Weights of a small transformer language model.
Size: 14 layers, width 192, 3 heads of 64, MLP 768 SwiGLU, vocabulary 4096, 9.06M parameters.
Architecture: LayerNorm before each block, no biases in attention or MLP, ALiBi.
MLP neurons of a small language model. Each row is named by its layer, matrix (gate and up: input weights) and neuron, and shows model dimensions 64-159. Each number is 500 + 25 x the weight over its row's rms, rounded and kept within 0 to 999. Numbers have three digits each. A neuron's up and down rows have the sign that makes its largest values positive.
A block is one neuron, or neurons of one layer that tend to fire together. After each block is what it responds to, as a language model described it from the Wikipedia text at the highest values.

L9.gate7:480493529509505542507506541496488477441474530459493464539500526489509479498524491514501516535516534490501507512500482519529548524540469509501495491555476491486467479490496431511474512500495490532487548457496559510495493514499490534504458438475511502532485472460497502489460534495512564508
L9.up7:516481444544501522530478485473456510505467532448522494581502473497470489464500486523526530483487519497512503482517485508509510489523461502483512515548502494478540525471455468497496503520533511495519531506514477502520549522482494490497471479470487478458493495462513511485538543480481499513
L9.gate42:487493490437508479551523489480480469504492515495548505497484468500473515532453515497517525483507488511471539491474530455498506512522457455503485533510465508489489473521507499519495508512509492506503531516523466487495440473515435501517516515503442467482495473457500531498527496502496540474
L9.up42:474507489492520475493531512494490458521544471509501507518487494511508498522510489515469509513460493479467495473511503497523538520486448470528475513495550514504490501491495454507458520544544481509537542519510460501496545513520469527538525484492455503451479484498490532522530492516515551451
L9.gate94:523504524527474478488508481513500542520478535463500504501449517517496500510488482497546519500491529427451488512484451508508499483508545511500530510487514468539504497538493515473493481518547485488494524501473506521511472512562529481517497499487542501493501510484485478521475455497509526476
L9.up94:474499529511513487500482547518478466505476505487503454467516537498508516502468455486544479496507514485530481495477484533523480470504497538500461502481527466507422499482505523526510486524474523485522507474498485547495477488498479484550518504515482553474511457471480466509512535492527480513
L9.gate110:471486461518527522534525516521548447520498476503482532521488460528496508488476509497526502447485516494503507494557511513479525484493498471465509483523449508486471461515484504520484519518499506519489490483500485488515482529533508512496500500471495497486479494511519491515512483490534473531
L9.up110:492496497481475537512522493502528519475494517487496474527535495502491504547512503490488490470482521506451479534486525530486485511519498506506470474520504460513553531532500503500499501522502496548494502540546476519485495481469554494530531495492540522498495469513513491531528528540548545486
L9.gate149:443486483514433545525517520504520504465478552502517472493503507469547500535483499473494503511477468514474524496550491537542507452530434514497470495452534513504478480537495501549519498548497525479459534491512526517521504504508482508461476476485522516491491478476504486528547481458485498532
L9.up149:501483461513511506484453485495502492540464506496524528529465469556511487506520503474511496467531553472473504538495484513456576488463502502486503496450516504491540466511496508492532466465495466501503531487505471519478497462500478482515516479512525474463457531461486508515489486514510478502
L9.gate151:516521561481486503481529550490509509474504526489517457512468472512486494498497509507507529524500482462496502500505531516502457525512498512536487527531467485503510547464493470529484498471503479519509459531536463501549483521489531468504554501502510473540507510477471486488484489498485477502
L9.up151:480506502527472487515481511474533497441490541506520468513500530522484462473523489510479476511460497473501502545468506481481458471496522498514515532497505482553504502520497468499518532509446487492482489498428499499503513505475435523553530491519521546532498501500527474497516504496509495469
L9.gate205:497500504477471457455477450513532504477468532500496466514526466538488506527506468510487512541491514530501497505474516507506462478523517521519483446523503499504483524519475493505505428475501503481526500492559484527512543518519478478494508467521501546516494523511485475468464550440470528537
L9.up205:504516504514485517503526468516496530474447456503501475520488524534533504518522513501458511469480508513482474495488471515508478506518499496487491476483518516533516532504537486502478540549514492499519475517497463494524482510492508478493523494484523508511535537510506498498496516520487503472
L9.gate289:506532508515478514478504525513533477464477525478488510486489505494535541507526564493479485495435522502505480513533482475520512493516515512458478560526489523465474469489502482507522482506533487489491461542518535506554521508489479494502448495491483551498514522451511518500477526496501527543
L9.up289:517526550541453490471500522503585473494461448469480520527476532494553480519543495490501491495509528493502537530543517464461464539507536510489501541532501476490490531530535432448501521483479485518513485520492545485488465514508468516499483468517488495468533444493508494499484528464440514497
L9.gate345:497487511559476502513514498461542537450491489513513507519495479476497534477521437540492504485488545494502500485479532511490501520466477558494507494473484528504519485514534494527555523506523492526462467454544486477533513487500498487552466502502482522505517526523488512537507509496506487526
L9.up345:515477470509484465517522496485493477507494552508514459498466489488440489528504499479498494540482527448481520470500536486480539510490489517516461463534507532439513514476542524488498492499487519489516505548529510518503471531471500487482490491500513530475473539513508475507507511484484484552
L9.gate354:484488512571529496504508468501493509443489494450495468493462539510500522462563509509492540489473505522496520489505483473481458525504510535477539506468502437492505462507469477500474512505536493499523495489526526513464468517511509551519487459443527461477501456487461495499503540459470507535
L9.up354:437502501501451500532497492477504478461480466502489478494453497483490484525531466511495497515477496515535448490514521468504474510517508474504527522467523479512500508530506490500539509508532464481499514482510530485466516507500503527589499489537474536466494484475483508566490498511498480512
L9.gate435:474505453545466506519492534466546476498492485476438497493484531523476531511513512484499517474475510465492508516518495486486509506569488494464504487539478485490522486493523491498530503528567483471470483527501484468533504485492488516538530458500463513497523480474530487497495510473489506492
L9.up435:476506540519502496460474513503525413478457536525498505500488509530516522454482508502504450473480532497478509518488448499532494483506512518457514498511518537485479492504544475511526531493526490474437497482511491557560514523500454465515507491507465521503487477495464497546477500519485501494
L9.gate484:525476539503498537514489504527524507473454527532472528506490564469514480507541489454474495486498526485498513505495499491494514469528485508486487524506501455538508516526518483527513523498477500505492527488469519523510476486505541506481541506492488557519504529487489509498514515522508571505
L9.up484:555513474524516500500491513490497489495512516513511496494507492478493498490518492499462494510490439458510520554508473467490464495531506490459512442494491494544503484519532535509482515520465511524495522479511496479516487502492500545507509466528506470473506470448518481485535511516520521465
L9.gate486:481477528523478489478492514490556490503500525487492462510499513525483490516475507518539498480507500466496506488529485492483481525496523521500479479463468510518509496502533553477499488505482469475500497484511484460499540482494470495507497527536509530484494511471514485517501507534494510477
L9.up486:451462467477515461470478482479539497522480520510480483541472471524498492480521488501519492490507491531470475520488486533461486478536522496516523499516489522495490512487520518485518539499456472531554483490488472488507538509506441513498497538518538499505501493503485536506519563520516505548
L9.gate515:505518493560440474505499507521513526516507490520502469514518541467495508540512465494475570493552520512482518463465478548474463551541453480502504484519507487522510551501456506503467536478489515560479487485522485487477474486509492527524457516548472496485521522508489509520498528517491519475
L9.up515:495497481521470533493539550478575504493500531535530499465503529551457546515512521521519511494524468528503529499537518512464499476492484490506511482478504494494496505517558501487499494498497509515460501486498504504500486498526522536475509496463466487486503495534534466533485472510459537483
L9.gate647:461519504512473521446527481503503490454500499511518511498488518460484551528519500464495482488522558503544476546548467498476478479500516534463521477457500559531487536482552485529506498516512489455495490538482467510458510465506527467508496473518500464500517509538494539525490524513527471527
L9.up647:486552510505514540525533513486534462506463510514508504518497510553477558476542506508475474501461509528491509502533515480497544493516481483517482502509522469462523491512468489520549493472492472540450503462532472521521502501510496537474497497501489486519467493450511475483486541490492499524
L9.gate735:503493489514519503506481500463535507510480527516462532485515503491490524549465491517504483487506505472452564524555543489498483475509536546515507540515497482470473494511491462514508480528515442519480490452510469482521508487479484539461488531480497472504491496451460510535466529492491533514
L9.up735:480502515549500504521424519527533491498484503485519510468476472462479513490545471497487474467507493446452518538513517486439484467506541501559491528518505479528503500485483490497508452539506472498519526456507519510487456502488479471482476463498531485478504483503511507508526486470514551458
Responds to: Day numbers opening a full date in biography leads, such as "(born 29 September" or "(17 February 1956 –", plus dates after "on"; weaker on foreign-name fragments and parenthetical glosses.

L9.gate0:510493479500487479463470444499466537552504512549468458464492482498536494484485504500508457476514510491481511507527558487484475534542480500561500457475508517497504506534515422539468533485438491539551515492487522508517531486506530486495510523509449533525479459484490493511519506491483514518
L9.up0:477498488513511482514479478530479501531492485521531507449507490481519515562507507534500465536477502503516539489541532485473501491502455496507462485523500463518499480507538486514490480499482490511514517499503509493499549491469547506470526497481522488520519458476480485501495509483485517445
L9.gate9:519491477535501526468512496507491495520535500520486533482540487491499488447522520555472516492498527470477476466505492495507507505482516463454475560450520482476481456506512530494501488509456499492463492476506517483515486527541513504536459509510551493500472476485529453469489513503483459525
L9.up9:504508506522503504520487535518492516500486494507498519533520532524487502489510458524500542508501514508473478458523510509483493480453487508524485534488523464515476519519506530498499478516515470510461548527514474468486514506501493501545503473512517466512485465522513464532514518532474504490
L9.gate22:503492497512496507519475483524483516518490491523476469530489523490534515492534475494547524485514515493515533459517497511453471491476448514512477542524503489540485494523509529504517491544488520506476509486498478491481497460487496492489493507498553507495483494475501491466518469475463481526
L9.up22:486448511502497503505489518505521559555521486523493490488502520519495490536449476504516476538493507511474472474497432516462502545534495484527439537490493539484499532518541558443495485516507513491532452478498472528508439503467518502507521498528551527473488518477510525547536533510503540519
L9.gate111:539456448484524485521460538478530481499455510504487500477487486552528550526494512513508508508492505571496463509457491504501529499529507469483456532476512482483507492513497520519539521540486459511522480522495542500489516485497494494539558517512497467490516515455497467481518508499489500515
L9.up111:492465504500508483524451522477518493534506509482477533530479441484509463522494543507460512494463477439508480475490530524494532516504531494507485501507471515511539453512481518478506572509553465487525492553532455521458525503527477517485500529492487444529500498512520480459491507492496498523
L9.gate172:514481527485458481487495502483496501530484532476533487508511480501496531499563510534515518461501503456532524466534489540490519523522538444491469515439461497446512487465518523520501489495494471519495529475516488483475501507489522481543481496486470476499519526522503473484452513508529493490
L9.up172:483542467516492476510493536454520530533486515502498458487476498452515495500537505537481466456467454441506501508494485519538499492529508492513461510470479478475536519510516516522465501482515482484523545539489493500546489510471487525513496522510511513481491496497493449464491536518526515527
L9.gate175:489508501479495533526494513477507526519512508502462490521519484526477519468469505515479489489509485492486453471563492503466532458515490493507521487516498521530469530487498506545503485571465544517494537500465505527556463512511471520489513502446531557483527491487473515472502519476505554507
L9.up175:521480504520492509500471525468514507513498471499505497513488508512491529483506509447525528493474521514482503475481481491489512540514492519486482540468463453506502504475467487534512497524483537548503525518551501463515468528502443513448536515476511554495519477486495494496516533467500491500
L9.gate209:456507511525460496500467481530496540518493526493455517490486489532472516516524521471485480482492529481521507469554442515486497471493512503525486489477538468523550500511512457524548534505496516486434458429469511530495525500502482551486540501449493520511521518519480505454517511496508508485
L9.up209:474525560520485521477473475504527475496525508517470531489477459525533473503466488473483499492491535524510511496563490526490499504488523507514547526477525499515481506545564489531527508501516470484465471496458498548467536494538530501462535510539497520513515512516484458512467518471534520475
L9.gate240:479476514496502507505514484487522534539495480519495465489473550523515533506530452513514470455477473512543514504506470515480515496527524554482529475537491511442492507516527531492456507514517515516487496450501471480540532502495501550511511555466530500456503518484475520479497477501506516535
L9.up240:468484493492505464497483514527562466495500472475486489497493529517487483470498451518500484533438506453543488498495490523504471508510480528505502537485518476515484449523508486504477505575485466502484536476479536484535551530495545513510485481512511506497512511461483493490469490497525515501
L9.gate249:489475515477492470516531540490511502515436540466483490552556488463484496495486477480510484508502506469451495481509473465537484511501492473530438534478526510514501491468495555506499496512515495530507511484500528474505538497458494470520482559518482531486500500475492479526519513514550479469
L9.up249:470546524525506472472486475554449514483492480482487487537505467514506539493560492478491535528517457472476525468495494477503480471468523525503486494500512546488501500494463472469493476522491495502473529470529503508495513554487528492510503511482492473505518499498489435513522504503525519519
L9.gate298:504500516530451491512455483514516519538506442457452478552493514507513577518488493507519496470469537517506466488474509500498506511532520447537495513488472469465498503526503515500483498492507463483529528505485509491527473471473503476529551490501473487542512529500500468533458550492525500481
L9.up298:478468474481489513486468530500497508499497509509488508451519517522452521492518505508536471498514473438498519513500504472476485566489514472510522485505489500519460501489496491535462539550457486516486476494516499500503492532560505473544493490503478542554488508491514461468479470484534458510
L9.gate329:483515481526494493523507519477475499492505480522474512525466551540466517485515449521475538478498548491534512490527481471453489498512534504467525498494498492484506499518493527459495489485497534487583473512529523531544487507512482483497436481485520515476513509526516460508550497475515498488
L9.up329:488486497522529479531466472488476522518501531528538486502521494498507536480486466526495475474509450492504526505501542504533502516505469500493506439530540579512517535512530483533524564528484515516523520469519530515478488458508493509514526511488489527511533527464524543525509503496512501498
L9.gate337:487490504533523475503462494518440542477504550517509483473496534452514512480493473473457469465478522510450517485454486506483492505517504439518469468510477530517494489526490520504539489499503458503530485508511516465508474542511511483512499560513509499538519464481507492480508512475526482500
L9.up337:500471517504552467491463505479501513524522452498484527496513526513465519523475510511499465549526493481519495491487481508489481444500515453480508474527477465493490514472511475489529533449471529514536532468489511532464489438500495503523528561513522484510494505479462499494507502489560525527
L9.gate352:494502528537528462479509536520500495500496483520486505502495530557527468467484501530455496469489503559495520472504509474463482512508522488529475491549437501489493469488491548505526522473455527517519477451481529534514468465482440512527537432467491478545511505536557481454512500495484511502
L9.up352:489519513501475495532510530491492541499513475534489503521501499466452550470455521492504487511475515508467555509478516512500498468497510488515507458481493499518462494493530536519461540494464500511491481498497510486475485537485501452521504481489515478527480507534532426500453475487553458480
L9.gate489:572502496504483516491482505498466569495523493516471517485539512495504517517494506512471511514440488480539484478507506494455502518521521482506478500545485504485517437522522455511496462499503496495480520486497492497539500502465523459480528529522484518473491515501578489525520487467519474538
L9.up489:501473504524551512509500521456506516497519499539510550493503503533502568524519530501491536479469507548490525484494494479514489481476491483484501499522474471506534498481500509507556509480486505492530505505505498452484484482490460436506473502541456534491518532509516555482516468492519497547
L9.gate611:493480534483528534512566495533506503459496496458506525443516527474533518486506527477476510503540507511493521495493529552513466463519497520516488509466488523476504505564496492486515540495489497510501474469523521482548459497481443513500522541516526526499483518510462519463477508459464492525
L9.up611:511491505552488535495474507489480505483505522541529477561485519540507557469497541510460500497489484512501524543505482456516482502524482481491478524494490496465530513535527419513470544534489470535515493469474451499485519508514478440499515464502505481527476494452515477529523463531517512521
L9.gate752:442509542486507485496495509472479475469513480481483539502481515513491491472510493499485515534520512494513516456509491486525515489469524500527517518518485514517434542472493504581525509526517500484514452518507521554532497532535494464539511471465474459530439464516530504483505513493533474548
L9.up752:486526510532532490538492502511508477483494495516507512492511500488497498488515520520479498551499502501491526565464484464503515483492489531491555507510509477489493475532454500533527551502479481522514501426430506524496486502467515473506507467477498417453489473500514466466462507463541467491
Responds to: Closing == or === of wiki section headings, and final periods or quotes ending a paragraph before a line break, e.g. ==Career==, "Spin".

L8.gate221:481456473477506539494525534522447493566457509478482483470492487479508507489479513458471526497520504548492455515497517459481533518546466482497504508523483523527489523508495534493531492497470504475475501510480525492493519499549484530482489487545478493508496530506458515509539499505518481511
L8.up221:487554489506529540501470480513512495528489523494514528497502538482529486555525511534458525475522486502481417474474520533438493485503512487545508506520553532498474544504530509489487501520503482501509499491519462502479528476516495521525505486496492484509481516489486486495469522530512497491
L8.gate375:497519504479503481510494514507486485529478458493507520484515514482501522504476474495519507517477505511439495497510477501522487466477493505428460474540445499523454497509481498510501522530528505495535504514461498501536504519544511471525488485454496485573450491512502482496501452486526478506
L8.up375:523502483494494482450529522531467463479545509498480481489516510478529495513501542540536531537466496465518553525470459497518515466505537517509495473488505486506479486517508461500520437464511473519479534501485516502547468501522512470506485528488476497479483482486505482480439499452475492483
L8.gate471:514519491528495539506536528489488501520517466542492518527522503501461497489472502491551448506488489500499521500503501480513486515490483539482505501470449500513511532456538471523465493513506477447464470532493510489521495491443480466487470518525525500468558499482522504496512561524489497475
L8.up471:456501503472502527457526515493443487501496474512495511479436511484485482523527475536538511501511533475474500428507505505474538509532542530520521501518481496517483474539522503522482492527547500488468466532473475468489528512467496485483489491579490478461486475498573544446559490510504506515
L8.gate643:512546485487530555507476490513479481486523490515514491533520519537541508473513514541543520496512486493499472484542463485519501479481499479495481549534489511497437464501498466496550483488549472469485457476473514490483513499489498535509498509491471494557484555498526457517477515538492483516
L8.up643:505522456520493524473466488486503512503516502494524455532499541486511504497486526478500532533478511475497466491509442532492477494503505500505487518535470546525486533536521546492512466480510484509495485527450523502508524482525520521497536519452515526515523545515482469503481535514492479548
Responds to: Commas (sometimes "and") right after a person or company name as sentence subject, opening an appositive or clause: "Alvin Karpis, who", "Margaret Campbell, wife of".

L10.gate308:466502486512479485486482538488518551518498472460509480546484528537495533523467537473498479499479513503457495487495502537440493535508503471512479503528501493532551494481502546503478536496504465494514472494490544488492516481496502448535481507480484519533494531514490449497506496465505498490
L10.up308:457496521525503484478495512474498473526518521532474518500498457446514532488504479491478518455522501472492487525526505548486506515490477449534505506478510495496522514506487484549518539461489509510507527466488497524468491478527507453489480522510554480546566538486447501482468524485491530530
Responds to: Closing == or === of Wikipedia section headings (History==, Career==), sentence-final periods before a line break, and decimal points inside numbers such as 21.8%.

L10.gate6:492481527511504514511513535531506485491493498489457479502494502550511501519446496511501509456467510509497510493502511562522491509523495513467509505562511488517492482487514494491490521508511462508504522487509520491502506518481480506499476489463520479492524508507497474467547516479535491497
L10.up6:455512504518471524512553503485478509442442529558501489522492525521472491473508483534509473520523536470482526563516480475501526482511498488502501500524490506519509504471487498510523517539522481496490488492534473507477528543503486498550442475488504466495465487506524510553469486508488466514
Responds to: Punctuation or token just after a completed proper name or title, mostly the "(" before "born" in biography openings, also ";", "/", "|", "Released:".

L8.gate226:475467446493500495517533501500457477443509541468477467513489523493488498461500488441468530471498503519529488494533465505509520486536479501446481486487497510522515484492540523497528474484512501484531515519514486482503459501488513499500475503523469492473500523495485513523499547469522490506
L8.up226:495537477535476541491513516491534478522492539510498472465484485486481521495563504490487515523475518467523498459516472530537506534513506495484501493495529493494457490494526435475506537456489503453528480501506527455518518509500485474508487485505551488437513497505515479519496534505508501460
L8.gate311:545502540503520511482468521475540474498473559507502505493513525474502475533500515458517501530497474519502495502458514475484524473562448520457519499522533474520491486501546551499486537509489532471514516503479503489478484490533515516544505490547497523467497511508490485458487540514525472531
L8.up311:483443481517519499493511495482525504509487545485486473533483482460534471507490453509511495500451515489559510482483492484511474510493471494492506491512496494540476500514497469503534459488488547511512535515526507453468496472485499470493557541519529503461492506521487515507509526556533548513
L8.gate331:483488521533543478474469478521478473491475476488529495501478509494543463544502515503509481464512535505482483518510470489457491467502505557495449515502474468507492500471490465512502496484492491510454503480486497499486522499492540502504510494495495537512506475464452511519543540508449484521
L8.up331:499465521504442502527538527449454466527494441511479489517502496546511483493513449517484541520489507503435499527531497471507550490528536529507508497495492540488476504501500485488523542535468500454531507511538494501513469494478528485508506503526508526499495514434527484458541499479520506509
L8.gate736:510479530460496501493536510535508491485472506490469512495507475476492504489528468472492503502541533504515489526511536468475515521485493424525466485508489543554481494503517451503486482491463511479479518497477483495523447575486493525537478481512494485448483498529439498492521540500512485536
L8.up736:508444502474514498518544486487557536506484513523489506459495534484485521528488481506515495556544501525519556494475506462470481475542539460482495522505531464535456521495489512516496532539495506486533498505511480530519481527503513481510524503513495479474488479491451501501496514447497531515
Responds to: First digit-chunk of four-digit years such as 200, 195, 188, after "(", "born", or "in" in biographies and citations.

L9.gate129:537484491499535527544466512490497538476462527443451501537547485514520507488498527506514511545499483498464530486510509506515484518539497517457487557514481485530495476465485478506482509482482488475528463503518537520508497500508453496536511472533491501567507513491451479457499508521495496511
L9.up129:548489499492479483478506507506476488527419537456504482489550529457515521510515546528464519482502499514493485535520506518517493541504470507525488521517528464539502534483507515487512492505502526500514488460517491509482544497486510485511482479539480497509524488470498482545508558496489497493
L9.gate163:517478522481509497529480504561481486505481528519484501477511532508538535471498537510492477517464469494499507530523491498467514474539535483504479502511498463477523487544504482555482504493505525538516460464450502470518465473471447527505509522511497454499511520487496481513514536480497471509
L9.up163:516438496492481499546481554451506499468484495495551508496538503482517492523505516486497493442493480526489502493494519495496486494501518507493483501486490509480514531532515498477472546492466516504506490528468502510490516522508481430521526511524547449487480451540483451499515466468468481529
L9.gate171:494525460481512544498515527487477496506478509509482492473573587522490512506513506520513496468474523519486496512547463481522485519504510487445465533551472531515511552518494511518482483503537514503481480470472501506490486511480526504482474528504531507534498509467491468516491540566499475491
L9.up171:457495454501526541520532532462475513498482517497482478514505548487507552501515498524482515468504517487508554481475509471485514538488492501522497494517490510516483530513487469570527508541525544498510480457480487514474509483494490499463479477532437460481525540474504523527543503543531505491
L9.gate224:533529471503477487521500533481492546515520487474484498489511549513517462482497546515555508469529509493513496484494529507514550477472479459534492473526457513480525472501502449503518474485497458470495493502476553514542489489512512497507504492532550476457518537454518511507501493493462481493
L9.up224:523505518522473503511470502492497503467470476513478492490496482498466515486512536463476533447481511529538502469503530453509473497523516483478520475481510526472472503512535489512501494463502519488512513543462518496565507478520508492520463508544533469502490440515524566485520498538505456516
L9.gate228:452508486485534503474490576510498474454501532489530482464490502506539497516452491481490483515537511509481463458520495529501496516518521508507501506510514527514468499539467512527501519454507461437487501467506534489479512501518498481507507507494510510515561448505508488484493523539547520513
L9.up228:474475483473483477501467510537553458557491504518468502503473506507527558487474498502496471484482551483468536495497485503493478498518488492542485453507516456516450428491506509478510471518530482500520517499501541490513483486471450535489497493531480504495477467461459449512537477507505497496
L9.gate244:490513503526516525479483506540470496541503519488480504459511508501482505492496500483518508477455512532528502517503486508483491506504536516503498504522501514528495579481485554501497484519466522469518469510464532512493523485476494467522523487453519498534522534492516481465455508516476437502
L9.up244:494469498431475472508482571503500487489528451497528463516506531509536526540492502504485456557468470521503500484489502481480526520528486495492518490485485499526500519547508453486469478538493468503517528502528500514486482533506480525532479468492448506506483505486479498466482533508519487447
L9.gate317:480536511523490524475486479560510539512473519509482478510508549526488501583500499512506500497509498498495481489532473488504486520576521486470527497450544479519502477543509498519491528488549482452488510474489503511491531507509482538493480483488502488490462494485480495525478514506497517564
L9.up317:527513529505534551536497540495524488502504511469523511458509482540438491515498489427512455506505522487511536510485487468528474485483466514496511497568505447527510534495513481470483472481529518497536491484495505468498501500516489526491453471519515477505471491503474499525507505519542489526
L9.gate413:507468524492514495495526499503464453508503459499495499436525497503487508486516496504542481522501454497481473522512503481509513535508466549476507504567495547476494523518503489528488484503517507522487486458492529503518454496504496495481439449501518480499518489529516493491575479547458550489
L9.up413:499490534493498506482515474491503532491461523565486511489539513486470521527530490507483468477499524557501490529479510463492508484524531485501520512477492432504529523543508556499502504501485512481507494488508569496545443475526526493502508477482518509504498496529457512451509489567489486492
L9.gate455:496470523535476486487477556510466530478519519476517491500508508492495553499474567463507509493519492488474502533506480524521511488546463523497514491524502486449531504510538478518514509520508462494498462520508517519520501497480466502511489470536514460499541492467546497516498519487455493479
L9.up455:504546481498521478520504556479530509463520512478532495475474503473483525542506500445453493501522484500445511516508566550535498464531465444513487509484503496491548479496500479530415471469505474507510485534507551458521549476479472519504487455489551528506526497490484494540515461501482472453
L9.gate503:508490516556482507516480510516504517491503498470500464523522505500557507484524499487479491515542500540461470518518489467497472471490490517472483518484499551518471559547501484483497497454536477497537497545457511489511472482461485480483447493501514480509555522494549476526514479518562514509
L9.up503:481496451511487557501519499545468486560443512501445494513491553505476482521515470527472495520497494532522500486515465518460489495561512483480518507533512480512455511503546503553534500526514507506474530476465469489510521500468491537524540477494468530515496544524492485505496532529494515517
L9.gate592:520486480555544523492476530495569511479513496517487455504458486544491502495510513511512485553477509474522479516508478468500533510484476498490503497537495475471505501507501514476494531531484473477531500527561517514523490456507509521536446469523468457525519473500478490513505519508470458523
L9.up592:482458511535470503516448512467509496493500488518507517528515454449498479542513475520541516545520509520485498526497495515488530510493487562461485509483551485492486512497499491503514460539495486501520471488454495545511499510487506473491475476481499537556455515547518511451493513507523468510
L9.gate601:491491468469451490532488553497535502491493470513490508519532545484510453455492494484534479508506489467551463482498464474474469484505512499466534488526514478464503546452474490525519508517531494465529489521524526503498519482502511499486469522514468505540544519447535503446472501524529513502
L9.up601:522489487473489504514511515532498488486495515468525493517528500485533498533532486502482505487513473519458467482499526526475563477539482530505464531500494483470518474478474502489508493498475483494512462489496538502543526539510515508539514497526532498478481499507534529523449488498526508510
L9.gate651:496530537487483552507485504485501497483476506556507483495492516478478479540538505520555530466453543479517496498526497554530470479551477510484473517512484480508498500518468484509513531517513484521447469475449509476467490493526505487508490534495540483483497476515497507548493480509505473457
L9.up651:527511522548498514497520487492487524520496499461475493528511511482521497530484506499483493531480448506537499528508515506535503489510519485453510539524513474487524473494495450488523483528501496515514471515457475508538494472461501493481509466473486467487503549513526451462472547538472490490
L9.gate672:489469492505495505561518508498471513524463480532496486509535538495555480498487459482479484470449499542459517487514499503522504472526558515491479510509465473516481492500515481512493480445472532517510446491444507452536475483506540491477525482528535458504502511511542443479464502492519467511
L9.up672:449499512514497495513517456465556511521473473517531487478554540501520465508515510520461499473511493498489495534538498504528486504496480536465487480472486473467451542506541510495502465480501520494506460497502454463512491515511482514546521480509536499509488503480497443473502465457512446541
L9.gate681:461523515497508511562513503480482508514501520464523475523481521473493513492505505504503522494511484524507528503514538527513526542480465494505523502463476558483466500535497519497430506494488534527517496494522520512524501461472464507533487559501507483526463451461472513523525521493536522503
L9.up681:493506517475504487508539503480448475492521556528500468506517550467523529497502452510516492495489496515472517508493526469513504514462521541547502498523509552504513480550505498471453527480513510522472470484489515506513481483488469496502472550476499492509505506494517501508507502472550490481
L9.gate720:508484508498519489496500473461492529511495487485515494534467525505548503531487536469482496486535450464524469502513457496492493517481464498497500518560482495507464515509475516504491483546503467489504466471479508482511538491534534519492474490478501484476486460533540492485455527497541508519
L9.up720:515562546479525535498511509489525472503497508527506530502508488490432483474516515487490552509516529527499506526485509492536500520488529471506489525520451537529457492449498500476470475505520510490488503464529465475520518476465541500498473497516508474491505501508521503464466534503528497463
Responds to: Comma or opening parenthesis right after a completed multi-word proper name, mostly an organization or title, before an acronym or appositive: Congress (ANC), Institute, where.

L8.gate109:493497524476510485479536505479524477472482504487496509496494541502506470469464491452505496483494549501507493508466494531504550516537527527504526534474463460496472463473497546519467536518471479472456471525501520522504446500529438477544508503496479488524498500507509514460466478456502450549
L8.up109:492543505477483501523449456517483514507485511503497485427547525500489525536458483480486527497476487516446503465514527514518494525505509490494484512504483529532502534469510555486532498484506516499484521515472492517481533470492476495512569483458522466559481489488464437495530473516513519514
L8.gate274:460508527514433467531507515504521531501470499554527505453525525526520511471490518493480491505467515517469524530545486489469480490470480463525499501460484485507456497537508510517487519501502475474542515488517497501502487507528478503506549494498496480503526534468469471512492473528506490532
L8.up274:480460494502490487533500484533500530445453492485510494474501497542519491494485513509481505470512544486496503502494492520493455491501535508483501488485502474524507523545505506520477519494463510483502441524477544549528468469445455452529507436462570487523507519515493480477489515495501482477
L8.gate465:478493523541506480547434509479515497493547514477510528494495525478519524525452514506517469459500477488538487471524498485472510491509471544537501472491490503538519519481536487529496528524462467485516490502455512535519476508508486473521488493535515499515520500457526513495483484548531489541
L8.up465:529500472525490452522548509448475553502504539498569487450489568510486502500531503504492503518470468498481483463511523509533460492494515501508510540502477513423482510498478489470461559500508470463505545510529523518570509472510492497540532499508452477530510564520488482484516522503537465517
L8.gate650:486488481493501494573490484497527484444506523536485508513512533529509548533495441495472508516498474490497483498492505491508507491476492492452518483434502492514518511533535526497514503522484466497503516457481486503507511500475455502501493495533497548494530507473529442474539478502547522526
L8.up650:501497492556503506522459499475522492514487457512479504527495483527534473463512478505473503477477529467478506516546483480462472536464463475503485512496501512494528467538509476572519478516503494500501462512480497474508504477482509505538459554506487494536529497509553488478480493487482506522
Responds to: Closing == or === markers ending Wikipedia section headings such as ==Career==, ===Kansas===, and sometimes the period that ends a paragraph.

L10.gate42:488518487520494487507531522500523466487496546532553448529503526487498508464516522490511528504493499427494466509499536505450480483527509547461483557550534520516511486529493505510493478514516464479496500484525504508486457472506500490484471478508506508488477505451536485501502502529511509526
L10.up42:513497537532491538461518497483462483483486520518495498523502467509473493499524513504542509493505501498490479538507455514500460509482502446511510469554491499517511455497521459494470456491504511505482497471507484472522491500442452486557476459465531480509493525488502472451471491481489524493
Responds to: Commas or closing parentheses right after a proper name or birth-date parenthetical, before an appositive or verb, e.g. "Buckle, (", "1995), is", "DMX, released".